MLP neurons of a small language model. Each row is named by its layer, matrix (up: input weights) and neuron, and shows model dimensions 32-159. Each number is 128 + 24 x the weight over its row's rms, rounded and kept within 0 to 255. Numbers have three digits each.
After each neuron's rows, "fires after" lists the tokens most often just before its 100 highest values on Wikipedia text that the model never trained on.

L5.up770:116122126125167124101130136095116168112106128099083170105103144117126120118159153104143099147149178161106150097152095138149112117102177115146106175120097147099148118126137119090096130198145099120168144147137139111121104118142090147184114132109130112145153101125121089144115123178129136113159122166089137102140119122126118134134141159143109100131142066116158132076139127143119134098168
fires after: " c", " com", " C", " St", "op", "ag"

L5.up538:160121095117154129094108150114118134116154145095150124148109121133156127144133123177143142120134136120101140136099127126131105128113156109103151145104155120121140146156161143136137152172164149122106127123149149084141137088112133130131109105130128145112109156131147154119154130127139074108070116131090118105078136098088168141144106120113145155150202142134160139130117156135138102165121
fires after: " w", " He", " H", " he", " h", " W"

L4.up804:120166101149101124152139144112155202112123125146137148151164136171146113120121114122178144149139114121099173112142124115114146149151137057167124153109129083173149123106127122079126133140121069152113073151136126130117148087116135119111135128158125145127171134094158126149112160203147100115117174137132093163122115091112113146109119091105173144126145181118126108105099187158115105121121
fires after: " l", " w", "ar", " t", " de", " sm"

L7.up598:162135118186077136157184123128102099141081137177152111119175145166133145144100094177121151140138079136119147111136074080112162153124134131138154157133140142150150116132182105115095161143132112132135094100131108133070150170132121096119102144155112105097141131112150107160121125160110108109138135134102139128120128134151141105090129116106167114117141175132135107122148153137131108149097
fires after: " m", " W", " M", " N", " w", " n"

L5.up252:160133093097113173150169150115139104130113127131133139136156134144135139158093105132095120084133131114104105160138128130126138137152163143098142146115104135141133115124148112142125171137088123151135183097156144122138094110136120107156119154150184121155154116140079115181167071134147110119098095135056131118123126172107133141155087117116119122152142107099094113133165098132150084100142
fires after: " f", " D", "um", " F", "v", " Te"

L6.up148:158138080131115109098129152146126119119159137156120132169130107128114084098118129130160102115149113137160156108157145146098128119078154102151118163137121109160117104128127129125090131133152130138152129124163130127126113116130123139138089171137101082100144136132122077168158140145097083155114153136149158141104140093143155167095167108093143162112132138130094082177105157129181130112120
fires after: " S", " D", " d", " trans", " pl", " s"

L6.up799:157139089182077168132154130110147155114151119148127116109143099094159090113106175121122135151144101113144156108166100132119158102082145102168170143175112097119110162130092087131117135143176111153127161114111107155077119149090117124103107119103146120116132152137175122139133090113137128136072155152122135137119135115159122193128126153134116145102121098132096129114146117120133110119117
fires after: " W", " d", " w", " C", "w", "4"

L6.up721:126124118163156176108130158119120177160142112116088146122121139179135087123111117150118143152143134127159135109127131116134145166142120108171112119119165123162128142123103135109158165157160104098174119150156124119116150122117106119150138134108118104149160179080154115145134145099075126138141093128136124136094146136130100124146134102144104120082120104126118095096119133146132110116149
fires after: " m", "m", " M", " b", " e", "b"

L7.up866:155147124124120130154092188138184128124132174135154069103136145131140135106143106143116141117138112144107155133122146142164120141123167094153154158160108144110155125111145108136108122148117115085157141120162140115121140116091165118141122130116106115117127173117114143108175109187104151133123140128160119125125131105109140155117085083143180121141125067121125130114137135127148110145129
fires after: " f", " re", "c", " them"

L4.up248:139168131127122104162103144109121121139104142085112131127093148144165162127135164112166131066138119153145127091155141113088119151113186123094107117132121100150136134115160142092170134123139103159149146122120178122111117142123126098152126083123146111138131150109115116149183140169125161144128123157113162129097125119179157108142152153100135139111142110098119105074127138120070115132151
fires after: " /", "ass", " cons", "ag", " St", " st"

L7.up675:161111111144138100107123143118129154109089152145159129141133113146147138127148121153177162164153122172107095113145123142131118163138131126139143134139124136129100106145105094183130120125113104127138094105079143105129164146092093144154134151112130120106185110123074085167128134136161104113123117134140142089127120136184137153134101139107155128146118101144128102136168149142186148086096
fires after: " S", " f", " W", " km", "S", " F"

L5.up402:141167134080130156140116166123111146108127147126142073120165120155140114109128121141147121089143140086136132142187115110155119150120142125132151197103108157175143129147134145118147147153133089169140118119117147122125140085087111141163147112129113114155155104096131167150107137154157145139139145176130105125103142068151073154139106118098151120131152092140133102107135106136111127086143
fires after: " c", " C", " Ab", "ed"

L4.up688:147142111173128149150127129052126161132103186119125136134166145126170144131066104152130125153141155135125148124128086110129187124120104085180148116167131115119139155132118116142119118152113117139115124145140132122108149137141144174130095129159129069135088135131121150081150119075148122153144120164128111058160124103103138130119148108138162132111149126109105151128153154125100109131133
fires after: " w", " W", " Q", "ra", "z"

L4.up239:141131090109155142109106174096145113103160143127143144151142120138083143136165130085137143152149152104104148070204126110121154131146091141120175133097135147166155166158141058136142128128111127128143115103165100108117165182115097124120105137117120105132144194096132147126121132118096124165137111123123123131079150129135124119146127161095141118091142141108092121109132113117117096125107
fires after: " cl", " m", " M", "l", " l", "ch"

L5.up181:143117092107116161137124155090116142115115162174142126090138160209112130119112119127126174117141135163109121126147165141127118166143170135134118156163151099137133091123159155102153114168123135127113099134154119134076124147135107146120111144121110078120104120129122143144131102130143163135133113155130145129114080149115116075126150119111161132185129145090078122131137154126116123159137
fires after: " M", ")", " D", "om", " O", " m"

L8.up170:171193094166159177133103129150142118151128140125110119109106116142167119109127098161130154125153078187132144138083157107127138166088127119116152185079109136144121120132133157160102173141122113098137148114155113155092111123141150132148101144096145146105115103137126169089166132138125146109130139157123135145108148145088128124144166163133154129138171148128159108121128109118166109097105
fires after: " to", " |", " would", "o", " can"

L4.up35:130152121122123115141107106150123114124146138154103181105147128132193102129119152127133121173142078132173112069120140082079128075138125158110108134132139099133129116163150114129143173159133150124149115125160125129079121144131098104126139119120157119141160127116157107174137141074120115123161096104128116112142136116100125145112152134135116155167168117122098141128107131144196116156115
fires after: "m", "ib", "b", " Ed", "d", " ob"

L5.up4:205141135116162126140111160136122141083113174092103121133163099101144152157146129116097116104138123151136134081126124114111142130167095097133196129170132149152109153113155150135095100148096127146118185109128158156089153109108116130197126159140126112136106151132115103109124098121095141104145111085138112102109119122151132136134134104130181132171154118105176124151124123097144113133169
fires after: " re", " c", " cap", " f", " F", " "

L5.up694:169133115132117105125113145140156123150117118141131116153118119126145085126106165130174143092143112165144134129104139147143158154082130130104122170137153164157180126124108136171109145134131168119101122143150125137108110117096100136131109155143137108137136143107131098139148098185162080124142159198122129126108123123088124153121144117120161147125148156129107122126076118087139117138110
fires after: ".", " k", " s", " m", " o", " d"

L10.up489:143138099161102151080128147105134103196115098115147081136129170144141132116098135177108140119150149134128122120131088165145135121138119100111146122097089116169135158128128138094113121136131135138111128130094131117104139121100134147124132126104152117148109137139120130099138104142165161117122119121161113108108133107105119123127135108098165117123150109119146146124081096174120116181201
fires after: " ", ".", "2", "1", "4", "orn"

L10.up839:150155093121109129134120159145134177154091134115129133092104083140151159122097127152113153107159156160122147139118153151123112147070174165107106117112161119069098164111174132152104096135135146140148116129083131088161110123154100112144109129140139101148132141098161097099109101132095141145107121063121125157125138135143147115159190131129096117115110141077122132096091107144146101140123
fires after: ",", " |", " D", " ev", "0", "er"

L5.up268:134129130114131077101138125112137122135135181103140103122126133120156127107144099106121143120146138085096147155143073155140138132133099111167119143122117086146096062091153099127122133154130093098145110160140153134142119103111143106103088116098114130133155116120149120150130125173131126134168136123096155127168109157136114123163136104127098169140150160111191150098111118116091140127145
fires after: " c", " C", " form", " found", "stit"

L5.up339:147167099138165094114121131104156094118133156157132148136123148138122160103119139098106164101137125122132152126115073136107139114148108083096147102089149137146078106137093126154121141125117134156144127131197092097114111128116103070110101122147134132174147104108078087153145124128153112083154110121139152124147145121139162145120114159114122136172133151105115165125124154148113105143129
fires after: " f", " b", "f", " F", "os", " he"

L13.up323:122149080118135139169119156112163111131095111114160143127115084132167124098101128138113153108158115121106070106118150138127091147124120154094143154133109129127098157139160116130133121143127112125118092131100148083149122108130134136143146095115163102159104122104154109088117096124144141163104126148147122102119128105125111146086097088126101136108101152143161121098103094156169139115128
fires after: " |", ":", ".", " ", " /", ","

L7.up385:151119109186140194096143142137132155159138094146072153123159120107129114114119143159135150141158057163107138088148137189096204139092120104126123131142126116115141118104111102143143112131096106114131140135166102112115150154131122099131083151118124141148135146096106073125131141178084111133087129124124148094144130111129101120122134090124182155158140133115138132144148135133149132164130
fires after: " the", " a"

L7.up422:120150132167149132150075137147128143140128128140122076111147124108093127129107160149107179138148127167126136107147120136124174154125124144117136186123163107091111139133137123153094133135137075138142091141135123087093092118170149155138144150142142118148136140085147134109180095126119092106135084104096107134090139131126117144181150136110129146110073157107163132111079128164141106116130
fires after: " |", " g"

L10.up224:145124126154167128137106107129105179172162179155086138096132120137102102120148148147153125079148091133152108093118131108165105110105132106125181139144130112088144146136149118101089157197122103144148140122141114121152128112145112091151120141144138144157098122092094096145122146113134106133087126118141168124128111129201141150130166131094158130113167141124138113121162117126128117126144
fires after: "-", " the", "um"

L6.up809:104121121112162138114153129128099137146133156142120096119157131153128109131086087175103132097158134145154126152118111159099113134111137157139149109174104118135125100144126113112117122113073081112098114127170109135112144124103095136111117157099135121151111115083056125170142117155120170121157102123139121085109121109158119132141094106113134152136145115128122109144107112125133118100133
fires after: " f", " in", " O", " J", " S"

L5.up871:059156117137125135108120151098135118093135167151104165129133102154174087141091105168138144131142105171109104144139156101157135189147151160122142126104132169152115120098101129126154130103127109168107125113175146075117152138122142140147143124135168120144118152138111146099107174114133169113136127105141109120124154103099092165085176078117176140116159133159154118092132141160074113136117
fires after: " E", " e", " con", "-", " H", "t"

L4.up372:170130101155119142125131100107103158130112103162146086109151147142135134107092136144168138142140124108131176061148094142104106140107112119113124186138142109153102161150089140116130122138138128138114110122135161132132120111120181158129125135152110140124137152099126112155150140122139064125103130105144145110109111118134104153125135071149115099108143131144120109136117143126119122111160
fires after: " L", " W", " l", "w", " w"

L4.up681:134134131100155120142089128126138128097136164118082108125128105131130129123101139129144124104149138142145165151111141116102171145109108104110153121108176103125170155122139140109120143186103162107100171131149125079063150157135059123189066158154118107123115144098126091128167148124092121167082114141141126129094113133104158164135156139092140135094162147102126151103114147131147106119135
fires after: " ", " re", " M", " l"

L7.up50:157176133160113098128118126107163095119128119134165139131161119149177145142099115137145130140142113150112129159128093140146144130130134094098102144126085133130152106131084101120110145124112087178125124107109118097092125104122117141124120140123127139132150143146102066128137127127133093126092102113094131108077084143127122159164127127104111163137149133136098126122116142087123138138120
fires after: " F", " S", " M", " D", " K", " l"

L6.up49:154133108131159139112148114128128098091137104126100120120146105180119134139118149136147154158158118172119146090129130120103125137106132159116178105140116160130109124108172107126153141147136072158108066140132127116101134133142158087096144149104106111104127162118125125124141153118108121120101081164106122122145129109110149120181107106112106119143152153171149159149115138159101113138101
fires after: " L", " F", " M", " N", " Af", " Can"

L4.up87:129159120172146114135117153118118104140116121145117171113164135132130153127087133112135183082140138118128133202180111116096149100101116130104199128110137116131102095150134096140137106145137079118159134111133093114138135168108151152151130111151129108153158144148103075176169138104156119126088113150121130105124113118110153159161143114163184170119137109130123147127131128113088128128175
fires after: " F", " f", "f", " there", "re"

L5.up42:142135127104131091110134159131106159115130137165100088137142088148138098108115125149103152094152134197118129096142100105108130111107143150146119096091129115170096139133115115175085149162145143106109142135139169113098146119080141137153134102137112133092086173080137140176132145148101116171126152107130105118104127136113139152152166108135177118116150177152123119115136161128110126140126
fires after: " H", " s", " S", " him", "S", " J"

L8.up856:119158136130143094117101178120123128088114199147136105120107133115128141119085132133136125132134145136130145165108122141160095152122128149138176136113124172129119111116181106118139132127116122117141139123138126133140117152149125157091168144142122116119136168123150095153130077145104126107082122124062101117151162108126141171141144147095134144125175127141137148094082137118127123153097
fires after: " f", " H", " F", " re", " h", " E"

L8.up478:135183079156086157139162125130166105112099131108114118114123074186120148116129116136134171152137113128134159133132115094111128153121140172112099129102118141112135142127158128138120175161139103136114095161153128125139160109108154109149136126137134104163128148091130144097129093140098133131138105130120084126104091126152140128087138120121122124105135124163139084148109152128184110117123
fires after: " to", "o"

L5.up198:144159109124146152088095099102137108120107101102157147145118151130108126106134115101131109140160109116108147101126091151124108173138140135121137170119096144179139148095156097152149140175142082171141114150141136135159133060164068113115137114141136153150168163097109094126118118164155125111165128112131120151098094096092155123140138082127101102183115115110136091105134111119114111099133
fires after: " c", " Can", " C", "iss", " Me", " ex"